Part of a small language model's weights: width 256.
MLP neurons of a small language model. Each row is named by its layer, matrix (gate and up: input weights) and neuron, and shows model dimensions 0-255. Each number is 500 + 50 x the weight over its row's rms, rounded and kept within 0 to 999. Numbers have three digits each. A neuron's up and down rows have the sign that makes its largest values positive.
Before each neuron's rows, "fires in" lists the words (lower case) most often at its 100 highest values on Wikipedia text that the model never trained on. A number after a token or word is its count.

fires in: "of" 87, "and" 9
L4.gate384:528510505518475508491497469483496437506540584529417373584497466501526441491542486475433568408479540522502437430436450480515583497425495544418474572534518429512510597485569570526413470569379507435537483471539537453510454602449491519489519438601512502480389485402367425547523503483526517555471529453466404523481597464450503512512502567505477344544462484567543486473575482499481451476545541541527469321512562528513510501530506447487437466468501477536574519476528436512479493559542505518455525486461560544491432526516606485547458384498474496552505512524504490557545552552471458461495546598545472577512483547510483523468480476457518397487534593484514492564428462454393565517488508571521471582544494459440494452527448420512515533480494576533635512481556562444527536511528428
L4.up384:492382427484451525454465519532492532482524447509599494476616536574440483545509572473537471585402467534462531497546564439514465524598540575525489476544514561472540464434529520523526448484567488457509482593547570470487462522486534478454496451562555533430421366516538557533474503504574564495431536467343531526478488491473512519506597483466569411466465484471562457461466513499532489439569421534500509411484514471486474545600539511495522426543514476537554479594499418516500524426528562466456409540534486532509618524472588520558578516475469469472437552526495456612574456635539411554487553549542412538490477475523510508476480475514428501424531403491464541506456492554492505511504556511552498495533560396485533567471416506575445480464401598519566403501457425496506508580526499

fires in: "s" 16, "his" 13, "their" 10, "human" 5, "her" 5, "social" 4
L8.gate225:512433450497488466497453562528526574527506542596513562523501438482522476501485442551528463489588450470544521594581561550399498417477582510573442475493499517471491577497513584520498557518496476452507475566489416507530507533490563487489531521534503507448493538467399499431429460426467471506443487462508488352446425539494398463575533591540531554588529601609459526468550554472455544467447439488502497493457521551530543549513379446521507453594505477506475484478504531457592406542511479601489464459469427513453445471387511503444506516604416508513465534563487492579521451496469424562449423534429536443530487592499558427456499462503495506343577574564542532407473457526515562571461551471518524506592561474548433468414531449491508477506501535447450419428476479504540494454438512
L8.up225:532566497475491526504542472467510512486488539498493662626487518475470509517522457492484504483537410439516533458524589429505431448411530606571539539483587460495493495521547468516532527548573403480480529508496508440484542464499569543475486530494526471532535457495429404594467536495482544417446448535532534453582558452462475432562478463469479430574495443472455400458458495434567564446417615474441540504442454507489429535503592484441510505498524529449439515537514450568498448498488571529489593521526463495538486411435478425553361526498496459437508539521497490363470513533527448497452459507633402512499525502510468451495557498486452533508547447521514410460500517541466437502442484591428499501485573441568585422615480492462489489627489541527517425530518533461572455392430551

fires in: "of" 40, "after" 15, "around" 9, "in" 4
L4.gate572:569501497566514606466499408511470515475533513501463439530463469518530474600526461458495453530470449556455516439534512490591407451529524430516528504513483538599509562465478475585393522559557501518504463474514533463496523524562502547427517611552450487462587537495537515560545562505474450541411502460538476508506501480591548533556462572470502505560508383431496549434504583508530517484534447426505570557526558488441508464532467521444481581586526428504599515519527477535398489575530427575509491490566546483435424612558537539577541520455390541487467479493520513528588374512571555479523508542526387528516393574477529496507532513472543585428497513476519511395451511478545488485457578491503462491514528617439443490617581495394400533494543574578554543435480511480488491457440532
L4.up572:437542572545487440476524520441587495478435436501555375512460461563464501561624469571486419504470524527402494529442537489551555475464594549425597515553537507501552480475499471454603449460513433457532404529479514376452516485451499497412530538515436526601488525591489516503507481518499478531493400512546445552509581520499604500467509528507425514540507480505433531532418545423528401511518539462441532464514514468567520515506359493548463451475475475564469519514494497525544550567495520556523621501481443520458484407444443460514511497501467493536535523481453417503599559496486558477577460552508511509542490492544406551404534484410461597400519551541422486448466558519521415495440517532543438512464498503480544610563553595509411523486519542452490464473556465491498537617589556

fires in: "a" 75
L9.gate329:531550550504464604428390501418488433521556519520560497579533439524588451438509513511498486484650410581484530485460521539485519395536413575440442477510439463436592454533502437490479496560535512557596499420406516584512562441538518599517556392527489375488470569530505514509504513469408520448552500493517493514462490557511552560506478466503487456348524494500434394572531482401519537589562513565499544552530577479571547485436572486468553529498514509502532546472507493450575487524540509450542453520516396537457491529532418496570478508592518511545515471466445491422518448527529513569427532480533531537499508457476506463528535447508456438491464492404613481516452478477557489517512523423470457482452504516441435489556508401533494515470566512518579511580392397521484507510478587
L9.up329:582495554559397517481497470500439512435496413487400493538508523532550598523384492481496460522558437561425600554505478502411545574563442545482393455448580555524474500548495519505543503567446508525566525475546564487554534511457496462551463550489466492467458496586446564495523656462458495434512459450525491458507492482523479562438454481493452469473445558611534424374447515419494537507436422502567474454519515527545474478534549549583621476527473580448486497467547472490498457525502482445436516451545530484455442470448456455490448458486453580515515481427517479522514437560398436534522578587530554550522448490595512586470412513431540542583543516512585411428536443475499502446447485523564540538553494497547445475499612538548550496419380478491489497545520453448481421468493553

fires in: "a" 79
L8.gate259:592539502456463550476518527476442586517477585470526382508506471435482473435566427541477462432558482512526580479426541541466491520493483574563520358457491471480436477539583493484524520503425496410522567481598575413383425534383527502480486434487495446327505454496468441453588612471531387557488541473479595556460497461495540515514477486516471495502530478587470458475496545461509480531479540387535479470472591527518561473464542458451490584477541509525512517481520429516561475509601463535410533512490490536415514454559501463500520493555522579480533543501452592488412528554491539476511508465618497445543534470530462451513452456436604423525493521478493434554472465448490501507500495395530453514537465540451518471477517491479511585455464454491550432507420400533381519547425550
L8.up259:531555502471477432493541461583474559542527508489467534465433430567506459481545485507516508531488444511537476478472546545474444459423392581483502440496400527434517470458518559540474510564502523436508427497489530478620471550384466376508518531491427502530494531610465548539507591464449588498554591495486485491512534525456456476490503491524454508440467616488414453509484435538408515505474508510407429566394503577486488532550570491553481492554470544481522467404549497524496548551480495499575420488493463520493505458424507443555458406549541516481474492485450460480519472616455486605568508428487461560482565520421557428531408560573476496629492530466481620580468494459549513526489584610602415515520449467485593575522439458460607472506497533489474473599468419518481506472512548

fires in: "made" 19, "to" 18, "did" 14, "make" 7, "would" 6, "despite" 6
L7.gate224:463505445450486573486539520433427517565457574496465429402545464503501525487517546428564440494549510552482473524655436515559520568446414569488537450482460462524511548502430423499507476571514476595501516506536414489388507575507523577539497438587563438527458459480592466502530509511618431518503522493488477433424571515428523536437396484451445429496455521477524439500509530485439423431509473509534430560555608495405494520483507462455449483470544471495604480490472365465488492551522519502531458480596469508538503582518465448525522466498547575481522613512510529525438464481473511570485539581493505519570478459447562493468492557492476486561474567525452496603525487431440591534465517593529492506479508425417421520432554491436417465387522548591581528515524432485539470485406474
L7.up224:515568584507536547404514455480505570546468503468439497477521605531485516441489503456500554485545515528504464484507499407572452643470518542438464523556534461535458501492422458508485608493518432574533590418480575488488487430396475576543561490476471523567516454544499504444524481516532433430553585384438510486406453629529533486509559588503599606547456469455491546489524512575500440498495510517495509514503491460529492519552420511497510527508470474447580511578472511504536551478541517452497509430526531493479508534587433487497439487533496537507497551505443449613494591447568479453461540469641470536554538491458457425407432553511514524458510427480470487463462572454555567658547502429524464446490593583523521499535521515468512566479494518464543557469496376568509572556499372

fires in: "to" 53, "can" 9
L7.gate227:544560441528491541527431596598481530565536544397489524453554469443531484531613437491486437409465472487440491500416587511506408555489427525411505513560417445525566470495496507475418531420449570462435593475473398521485501469452471580503598488460538585443485485530520564527502508448512417474515573511462515446537493535482573573502514427483537525480508528467481434522531499503487542538538501502499435519566399502582498326523494392530552429435578466551549467486456466456520603533549551521517575558467458625442492446525536511495515386450461498479576517513529524471561559497431446527452511390435480476546532523458560494389493581461505453478508436471482523461493412528537549480490495463422425594444493452497478553487510589483434535521515587526571488504448518465467528505521499
L7.up227:455549513441492498532452596426618559460456481563498458511507513511381543449529540516534511470660464541480501569498428393491502534441523600448527435529479526494482540431582485553463542510492488472551454402508407435467428458529494535478614565587566472486546491487446439512543449535395434508489558484534497500469580434490408457548457480482509486508431481405481505562484422491490570510441459482529523484494597497521479507462520457526555489509481490486555424534413504506571543450593407502548545531439566589522528427515487512505433521478437422553512459540416553524447580464486415520488430522537619471538544442555474431483527542504519505459536574537529499473476482472550467474491510491575354567475572480559424534519473559496527440439567539594552502459542412520539426455505469

fires in: "with" 22, "more" 14, "against" 12, "in" 5, "for" 5, "ekaterinburg" 4
L4.gate512:551565537489589559463557502454511528452506580393497527436470466396500506467486514475468486445485464503582493501439500399482452484475435562579520428474478510512461513487480522508505473442467454591434418481426555480459514521491596416475470542554549543473412516430507473535541504395549449564577453452578522528507504471514553559503570516426541534495474484463521549423539521474547484594522489449543559530496454515490429450516537535465434528480521473474520508520497546584536504520544469494468491427509515502442598433540492532552521402578499653443574554559557479453497446533551513457505417390586503545608483509500465522379452604554419467482513556597466524547613506520445426455447534422476502554405501480462401397583537481494512468534483516495494412410470425463495519570526534
L4.up512:537428521465436561562586436453504528491556479428512502485477505430511422465456552387491533478485436515524460624519429537459435523511454522475584424505515551493525460489506528500490520488564463479530456498482431465508407557411567503531492554451511593652600500532395460488489521426452491477525461500532530480575499443540454464607499512477491514566458465507586540531440459443451503447524486438501598575570472410539509573523494407510450502487500453446475618461436538534544522545507485613455545632548453547539475479563476521423488435474481484493519559573535527434547474474517447513578501528501545526449503514465538509521526420561508469468383574557540484563509525505501511646489453522450490537543485563453430377550522442472496556422475505506520547424484470486589470624536479

fires in: "the" 39, "s" 11, "as" 9, "in" 4
L9.gate32:463487407488559492457462520485534473543469505517499423481523541424472556481470466548464411460463480495495518561486506558543448450523466486547431473491544535478479451476515401598532537428431464451526472540473545497420487561598490479452487533557460460441454482444456500550465610433403482454475479508512529412550570545443426553522529548597478552394430542467554432497472410515496497497518463532560486578528466512461562487542477531550467511500495572540625552486566529543475507461532543567462455510553486486485426586601565556490498464499530487465492529522580491547478588544446445514535563503494518553520547556511425560511569540529519477535433605410551478545407584430607510517510550410526424453600564463385570443427481468472507481436519365507453467534415473512540462482402600
L9.up32:475414468510536475365452444534508442526526513479584536515535519545530590432502458422500542506541444463502457537503473446464579376494515510527478438449521470507432486598510434486538467421542438517538442441473422595574462516531448600492411475541515505413424515542487430500499510537550536466516473387515627452468432555474495498440538542469509561554578502475515458514498515553541557547486569412568552527458453520470511451489443520447521540408490450543509480614540457515535479569564484583567373503516518507503402520462534430443514487472523452495525474505486406442397474559587490456405469477481479503530553546472598461486497484505561466500531528439440452449517657509543540483570484548533416426540541563583466437496457525433576502401501476505540536491445536473552546466523449

fires in: "as" 33, "of" 13, "with" 12, "at" 5, "for" 5
L4.gate514:466458518498525586546509430530516555414465469496367460435502465383555438442405522511428442440526443406473600517381470466520556502387394491511465420509481612518443496510490523538470602538516473503482414488451548480509522596465523511556505519485543517485483490437395539490483483445561513428627590476464459433467474512575547452510535520439518537471473466465531526476490522543444433430527460432512531493499533536461502524394498519491500545533502525496546522508469537615440476545434534532572516469532485495591498495543562494540514499558442496504497559473449452551377507465501445478486522457479453544504494462444568498529427456585477531440442489456378585567492582437440510538560533585408586475473535532416474468520449478584393502449541528501460481448474503464601533531563528
L4.up514:432476563525533581492523455523539456544479528525455518452474441554451576523558528503364526418531402500550459625542555501419427448433450554520488385541516519516537632421527546520586564510542434499538562577478467464455602490562467521543490530545476573527586504428496471561534471498499519400491486464480473502442566508572491491473478555504506452455500480533500474453543382588512424541493496469528582491496518460447424452573461447608486471515448491507437440488487494559469584491499567518424474379590474467628453529534490530607614495501418586499498463564524508534478533442441383451522383508486551530459442545480504459522492508539473577495522518496507506479409463470476474506479465533504436430524420451498473523566541513464486524379476543496508548597492521496475496474535534

fires in: "in" 21, "as" 12, "of" 10, "after" 8, "make" 6, "into" 5
L9.gate561:475497551465484522590479484444489516442451574506469438539494526515485562542501465541536497434463379619491431470403525507464404445439529556556484480551573537494437537461515493491420567495478455523451510523536535440424471617459509509534451506466565524566439469491414490578476491470472487627509475535545513414521511458542509434559498527465506492357496565521534430501532410483493444474482575596492523521472538550497502482449490459469513493498505515524519408494440560540523554484550498522554558554603541427557483497486551483530479503502438500601565597470517534550494573462469435474520551551536493580481452509513417605441362593507498524389450514525539515497499424449462474579521418529496476569490464439387524453514540485526408560590494517601505508495538399453464512397581559
L9.up561:504545591436556531469461513492537502524520463459487420410615472544466453473465490470524537441486456562377507593494399574410530489510440578456513408436453509507471463504485505521516474464533444444438483614581494459525513545528547513483533439526513394513517522522534537513460524486540473460461533540447433495364495499535586498404417526542461529405516550517565443496505537429548490619487535563507477470437509482431549464554562519507568575552601436495589513424517484498459394532519511453475411534564537511446529503453505516481483575482527467451489487516466512513619632485526473512487628505441520543574452465495525435445526462524556494491557480488571538451551564553540476599381577449443567510509590522538455570468531527477478539460534447566493553539472485401547481478498549

fires in: "two" 19, "four" 14, "three" 12, "five" 9, "most" 7
L5.gate177:435513454457402530475544472429524561448492570614502513468509618519533469502567500498485534514552505571536537442550534538487417464504557536536448504526501437562547543546487578504591552574464529458468497527539464437498505483499539501491512465542373538425523456443500490504423544515524533524477610477478447568439425545483417516536609408407556502507516484520518421509598511559419460476517561504509592536566576564490461450503507422569434450503501430508574591496538375565471539478542449492473491494540453498432586493466518334562504517459486567531504576494487404603504478480421507506496526575502492487495569538603503530507460460551570441525533567502527547501501436431507449546549408448516479437583612473475441462453532443512492487478395499430502526478446524505464567543459468
L5.up177:502558527427549405489509518458490534550506440504505548508464475500533549501578481452520424466487515500486564535497523538557558513461471467487469501539390540596545444502555460540643536481556519542474503516434578607541553484518484533510467479491541480490492393472514400361475398394492462535491472503544531580517582533470510609612580496539413431432491531533456440453524497476478473495449457402387471593527400446496516473557493458445545545516418497509498503476406521530497564601525468489534542439602565468508524469510443504431499559587587485539480535390561412422419481540516454402447431512468444466519514500517469446545517557524464528566511489466484501574419565495598548475544540499458456577484557456529435500499466523513492476572475525372507513536449496452453476509484545

fires in: "was" 13, "is" 12, "were" 12, "according" 7, "are" 6, "first" 5
L9.gate122:497561536503421466439471535537542509450558578462506481451557510512473401559498557408461535485471511533439525538449539497505453565546455631514444545547479601539557448462655419502508392486470502517414474481460492505477540520447441484616491500528481473545504435519542564640556555516585444497515447430439339474451421540568475437451409571600479541530405527488566469483484587492429606473504456484489525525492495542488508512608477459549516493464494435519533477523536502466449448564565496559490480479498462505506514452430444500502482457549461541480548450569551496573484510419420394613467532404494527498549490467549474524462596539415433451484474510568439523441437509575456406529520468597468460540464473535471486466530490454458531506476526514548518498523573513519490544539489449
L9.up122:502512451486526623520527516522575524493526475491427463532560436465521530542559483460495482468576407503620512548515532429582556635576442520464512473515574473521504496530534524503540536481444553523524521520458404500542526557561525565563469391509475406433625482429468497471517531417484509516440550462432462485456470484523459618555555512546492494464479502539517481540426560553566474511497540452456484594457548583475571404519498506489539560454492435509564577496461438485445491498527494471490482583619540475489513436461486508399466485537440511495515503620443448434580604519551532518554580534510493557515563449534430518545526515499557500473560614479510471455397423502562483484612418514574536587539508532540524432490466456454530519486496462475528411563486483431597563526477397

fires in: "not" 23, "however" 23, "later" 7, "unable" 4, "supposed" 4, "likely" 4
L4.gate245:548496513475452523527433481492493530506360560478568432482475482528500543542476471468568546446498462498503511488466440437505590539551437457482419531538550509561439460446607502530400487486520520533505556434472459501513454505468444536585444498478508437455473526510517570542465543391438505458473417563507461517498464505532551538428546361432565542530493644533467499421572463536487530515507458442550482512563544508457521432497493543546493585410470511439531452424533505548480454538491457542480507584446492384500601560618543446399530414588451404556471492506553513637540558482499477491426508429480410517563556409374557454612554480466460526553508555519529525459468490523515454531541498413586531483530548530490517463544490516451457437454577499537516535466573500455435503525521493
L4.up245:562490512464504490520506493495473566403513450516506523503558496538448533440563504564520546512527512461491501439516535577508510550500529532471555402452505457522406533613550425538511531550473483468543421543554543494460441449526440455547427451495434483468458539509400574315561524452373541586530459459517549572474529557493523506456477477479472497475441532537432503533570502459369521491510431514472512555560502568508422540473595459553465463418453532428482487579531492558514452459531552390504540513493452441452510419498450517508549566566554483559555444541473499568532537473549524490545488442468512503597597511520474526552553576505465477566509526519512539529460407436544572426493456461562427469438573526432465551526470638420519490500586451403545523540494602479486508524513369

fires in: "i" 38, "you" 8, "m" 7, "we" 5
L4.gate592:583424589487571569434455520449522480494408616427510623554482522577547445470533462481484485555509483482468484499447599498475516489544467542585487454511480463566531479474560421475494612561556451511505521439512371506482562515461459560492463643535483538516519440505517369535470557416472509486511489537477480490534487512486502551406510588537475420469505506456542508451445429495519546475481458568573584505565480520559524492407500515572548510509497592530489403644438527499481472518481454477523516527497532556496553504505557552497584530465510478453440539466509421395459417522494461512409439444568442493544469532433540540470631523471553385546466455459563535459533484499563534436514510419475597492493416512479464499523500447562582484477465486528477416459538525410444504474579516
L4.up592:543506547369527561469451419514572500453523514521428466544575443506578534460537428481574511496544476610449470532460494526466437458437526446496462420506473511566505496545448588521498584544624428569515467411519498547451438572522409474474569522475506521512438425501520511466500524451443507513434531476477558440470569529495492618494589506507570534598526571508438463477377485528464619584550485543494487547583527541535514449475489509482568594445545553514538465534418449574449492466445475450526450516459463491492603567427505516508457517545492413432453442487521412507538485385501563503458521526519517525551496562589478543542541538550444477525522548492492433518528491514563510510551549474493489429471522455584401452562601587494452452444536539518486452564543404446441510460600513

fires in: "and" 82
L4.gate240:544426491520549462418455487502480530521439477509485591520519468551561546457547377470480507502534462539463540535444491426471522462494454489492517454484505537457540503533582484522470576602512469554504488536556580552464452419500535445462480483582541513513523638398466450504463585534485456451471453454445468627482482547438539568397474535380438477412536538438491484519502570419397483543539490541509608501476432492514534473438473543476515444527565476494613453555494441503552496500485437502529629445444512466494492508553493582454551380418378520513549544448484486521556486485498527514564509518550515596491555529413440504490472547500489531545512528477531521454488439510442606405514467486527513579417490436543455455551452469473476411534408489597515476528439511461564454469391587
L4.up240:455507505462563447554527517513497465482604489519467521513619570558448499474545482377559539457478488615451502515554427441516566460496442496436591630493508423528472487540512469522568530430522531423510474443424544448495384516569455585562558524540501553578463564545485550508509495493429419449553473518636454544526588516552573484499428525604474521387524412534453475454489489512526509489492445516586476477543413500486481453547505533438505528474414503569549545469494500453541549501574516503453515527452558545500487505513487442427490452526453420549582460519496474570537516436495566399530555534510437516531510440446432479430522523441518478488486558480436455438517520512541534627431477435570529425423505442477509500473461422499507549389488474554503534456482619538525406446543458

fires in: "of" 58, "games" 6, "date" 4
L4.gate72:440431411432388572406464492481519498617481443518449501467469481518633482494527523452364530418512476504550506525449472500535505451516493511531425497431505494436539553494445496472562388601568456476445428463423560538422449470504446457556477429544519483523569505423502454524537539475488462546536581478444413601518414527544429530520546547453463506519474472480583476522495492469495476475462510462417533368551532516392483499511511571524507478574423420517509511464443477528504522415588463504503492534576505446526458492472530481556513452439456523516506474518441485537453503567498454530440522541472477605573483574415537445487478543516553449429431509440576571562512404504530423446445454450564486443470438544485408480511506446498594500429561520516508488487477387454477611535484431
L4.up72:550443524497504434515542528541504460506509504425624572470543466486518553524479549509536404505525339531452477573472454591477442667586539581509439463488507524490558417485530431472455527412595552504485460556443519493457520435512477505485567500495393461485517475554429436417429474535547527490476448531502480568579564523463477525478471548535481456505503572497516528446507472480493500484548488445478432458530549513502539480495427439450547357532470472480523569528454461530586460509500553523448602409466506574486454477520463559543562465501520567500539461540477471350564475503493548481609513558520471458437527462605494535435532568440504558508414483486430576556436507505391503455518451501513512520485641472468503547547517491550530489494383495504431531526484566460499582574445531

fires in: "was" 23, "would" 12, "is" 7, "to" 5, "did" 5
L4.gate533:546512479396501464474460494497475560531486536441434475473508519474595447493497503452485626534509513462595549534407460438541553554370481561499583441449471510512532442468533555482470512494476396503521411472450535430476580473538518553516545457561561532474557504516517501468481501492575447513449612543441497522498451486619519490461534511475589486578563543557578406555437442461576484503499447509466392485493570452417577413493487417417475476381449530500606434523488482531506440435478496543399566474503565456572468565436580485508567480459575418467472488452496515536466547510520511553513507487490481524429480464637500577585516522484498441432463552461548490443503527450535554494494478470485527593478561458372490468522577488540470487526459492584474503507505472604468588507516428
L4.up533:498535491455548551522530543537505487391601452434449550538447499537448514650438335611454470535556500536526538479517438529536425584460497500496474549542423501452535558548505517457339500466476459529572515545512437486480420474617438517491502556510620519514520484503456511479550604468527530435527475543431507464472534497546475597563565572407468463497483511498528406577434497534425613520542496528503462562556502454568533390468542496443470522489449457488491457543452538518502494532488535491550440435503489504449487399483495400485583531502529425502451574576484564588542475479565487400572539500522546472561493589498558493570463478506476544547511539447570425474527453488481475547451482522501387519470470546501445476429491451560478549465486516476496455450540418542542518478515585

fires in: "an" 27, "his" 24
L7.gate62:572475494495518489469439572546511552449484574527483487482503489426527511536501447485484538493579480487539626471629511434438547473450466510438561481458561570542539423461457536496478444563593384506426498542507561437483471565474498521510591493550424535461470473444401421551455510434562558427484422523564460444484465582509519439554543501558507527525586478501524432454549524506565484558536504490540525475448521599495548450467558373478523362490591549460481478488469481521534363627537500513542449576451578561563504532568601495499596490536442505463477518516536529477578455521520487569480500546477422494517505544547509470594464457534556449449520429422457446451479488579510422484471489552529504483565607490388470451447518499483506572474493470530491501534407511427471580529461513
L7.up62:520423539505538433508490485489564494544531526504515479506510484526442476497582470593486492584564423483491504538431561515440528438570471550530499517459430524544531443544518399448528490443483540632460459449525457447492381492562552457506527547533546475512438478292413476574467426436502470489518468579529529493491518561469490524493480523549475477519479515544549458414510564574453448442505561490528584532620481579527589528446556439469443535496486518571490506492468553481528550540491493641500537490502485640486463506517439435536525447460477424449456548463483492517497419585490438453626544525428510476506480507469553407576561491516388521447570544571541498521522485477452410453530560481521532528551542480470550456447463419530469465468590407519474619470432502451519483493550502

fires in: "i" 28, "s" 8, "more" 8, "very" 5, "m" 4, "you" 4
L9.gate649:504597487524545527483552380552481523482495537465497543553550463514457399453537351469535578507537453468536463424479491491474611536507436500512501467522419523535493520455457533466523515436564551518528511584587557474356580550510490451511526484447440540473514571561511435447520504463390602438444515468486545507532458595533551574472502481571496458538508481499462483481404473515544506493578576563490516564537447490502500445584542490451412494466507452499500458531506557562422457651467466365531496439523511501444453511513542394474485487556544520451535549534496420553555456507535499500517492548524585581477537498461531583464436483490433545533462510439601478499560609567458622538527469526541545468437449479530476443534381457476427572475554540553453499482522504534515501402514534
L9.up649:503531432526463499510563444478520510501535493422508479498516477566535444530524483437499469503472492554545474587593553432468481507436541520452501354495473360529508524451516456428471486565510465554527485459571469450485418496508424474486466537518407597407443460438469496465539522453411495452554609433457536501568562509497427595490580487503455527480461511487409451526435502394549492479503433515472571446517557453546449470562610479537454477345565460494496504600444507473495522520466506561486550579523500541472497482526468538354529514524536513578560561516477529429536446509566491516535460584511565414510509558551444448502466588452517514499550373492481464466468456430524478424548454454568521503508550461543423541418468367548489486543449494517458470546479492414467604452463515

fires in: "and" 31, "not" 13, "or" 9, "most" 5
L8.gate515:497513459530430475475392502578437573506529524535561453548523545546493490418484583508539429548497453508473510489410470456551560461549511509584490462464518500376485480477458407529442600465488480568470476437464539474517429488513487410433469562511516470473566485495507506545520487390461491517412504454465565484499549488472461496511493486541354472515483501475509444453469538533460606455547492579631503550487546445485532322479601408534520541458479490594443505497435495537574483466410485476484532487448482495508455487535481381443548422533448586584571564555453475566596447485525506489497521526477504504552494423488499461462469517428464436483504453498542484534467484567514481529470468378496522526572434568505434467504456444429505494461489397465521421458474549475584430471354557
L8.up515:526513491594460432460407451453467425461429491444561525585488451430539519503524536373453512510452560486557511481514433452456575508462483526464511403500539407531411366540542511527597524507407558477515530446625541476445447511517499412492418563467525402525527470570445406542504573509533557604535565500502477452519442493443551490525507493483563507399572404521511468520523415541508419520531465367548543494511473504505501562554576505485517488462592509504540586534550541450585517423592526515483531458489477494502515532526446458453481480481473467488483350582494519495476556504459498497567546408522508511537415521462494488490570402515493477581439573508419462506506497558502476458505462427499510434573486442509446501511420569474563456499497525549518400585451517461467544449535461

fires in: "to" 22, "of" 16, "as" 12, "patient" 8, "with" 8, "for" 6
L4.gate47:538495532459549510509502477461473516400571453533588533507472496605550485527442448545462433529443548413454522401514415499594478495560526504519482560573536521548502533506593510463497527548535525451525533516556422468426440427588482481487434389549439449506516496508547468524556456474525546588474509469496502535453472550549494472577526477487538611466534500530425459543404523479465518549524540589414586464620447471497482512540511463560508534426576513575508556469493465471503441480488500430387471558536578447433541537473431492447530473559522480530538594465531534666522488525446441525490501494547535465589481572431487502401500410497548500466541547481513442397527441554500513512485585453494526555499565480503563580548493508645491498548528486554514472617455432419456521482400486
L4.up47:478560445471495452527527543535495470385453536472435523558564589421521545555572480458546520520513527522399460555572401422565494567478416498516486433540528528540511487530525451522482383473557497544468505343450519508476490508425514496530538502509547479481593544520528571520442449561524452453462463503457413527583437461462431472562471544453406457495486418405524507567493494507487447469429517522503538422569508464511492451471414434501587496539508522468548505521503534435484405563477532557552492527493448554484506508501552403533530553544456512508468628545488476544390514566545469588490514450454461467520408440375458497527511593535536538494466549522458556608476479498582516446464500470541551497639603490552505489512479442462470533640553428577488470477567541481448490543497509

fires in: "a" 56
L7.gate494:520419439460556453588448451469422406547528472545447442493522513410508453450449469492525454481502453553481535525468474456527600486525445599510497551570509408525560492490472506478558395479503462544528513511521426533503377611559544479537509423597575406539500490563544489524484504488465458470495596527539495488414471606495511502491470598503542451507552576464506503506473565528425515538481531511488486467584580525592510393454533523593501562516468473546477458509502509430599532572480455592416495373492474477429464455404537557472561418518510525602446532547562563482464487563477431438482482481572518510500423517569531576518555516450400575430464491516515574513512534504553516516528509497503511469532505534429498507583531525578471433433575537443512417494447401538599519497486562
L7.up494:532406459500509520441485386430510470429581541441461506520495542511462491524540585602641489529513441521537581545538510414478422480526488493421540534458438436619524446486392543413471472498527481474481416402495422501531450481443527504551647448526503448456494487509467556525532503469549504470540559480477558498528473484478458465527468513548495516466530463477450532551550529427504488500597472461640533474508532568543458531449512567553440566424543551451456486534523461470495484511492501509574575516456573507516466523581578516523534477521526530575549516522545532381536445580468494455539470499470403627495546561465488434601605459475504465457544532465576544451558466484538543513453501544462463485495495504508514519480547504633486409519487549460589624527407487476482473492411586

fires in: "is" 21, "was" 19, "it" 7, "seems" 4, "considered" 4
L9.gate69:516456533413442458478516519575508486517579497460520441471538527491427510500533424508527534518528496528498538496469426486444546434567445619419449408540546457540522454515422561454462539531548531472461406563511439528433509520540466536426600485483427499496429525518470517505518454498444513575529562447510421496460451536634505542494556535696557502499480663494435588483523446505456446449542528516500497536460461531536547609492485467460466536440534463454464521418521481463513544459477502467472537584444573502551492575449466475636527410505425489509489517507475435512575604424516480502485492527515469475447438436523469513489524453451472468514463447546405571436456518599463548555566545518621387550488472543446504496510551457434485460552486558479470554459412448478590509515492523
L9.up69:565513543505548554510568384459488591524481419458519471436558438457425525496519479415489483497517438492448464512439474449480523503549437431467516498483471454495503419476565445481530515502496401505406502474523551498461533511526504483578504469476590459518509543466505486478517624352517546464393563451513472440525502508522432604632575528474548499486612502507525362610497598583452459510522568555513510458433541401470515519537504463527450544453485503540516479600552547503383464488498488384500493610501493583500486471431530555444487525412672540566495591551519523486500502490461479491469491490507443516541445484531490504495499539491447584466608540547473510541535429438551425452542409484480530476516490446462488408552567578503535497520536464529566476551500523487530449522463493

fires in: "a" 65, "his" 12, "s" 10
L9.gate639:533395462469465538508428525532495487412467538497545503521541548461488426467446431587480465513582507577596583529431519532437435562547438493507424510439561515523557571566568499483486411559589482499439489454549420529500428437492448465526552475457531522413512610489547490559565572474393458427479531517447507498473529546479494538467484492557502526504547592481578472524568547517474485497526534509514535459479487563574431537541546448643487455493532572442526464515522520516604428473466516608450464517498467441481496506531511479466509394572540544479554522451485359519490468541524613443538552464557547589503489453510545506546455584475517477449430528473462504535565405493485520460601506443591501529607569493473432456503527458548510483442479478504457419464437485535542599476397591
L9.up639:422538498483411518415490422459547538412515505495516529500499449470458454382519442597460453607517421461521560500563575555447535443523548518499519518552527526449517555509478504522496453593517541601441497424457488487510543609463488536547564590488430530431429497617422580513488569516474453325528452569470550501470512586455398486446493577461430493511485535500453512532478551473515465478487431463503540500548470553460526567498545497547531515534402527461545545528584456544516460472536475444544494508565556482540406453447495487551502432505546485478496552440483524494430393570530533448470487591496470466503480485432487374524594503518491400511495513486463560432559537556474431587483454522499541472516545461431466545448493380522411531473487479478458474455492532467471502387471615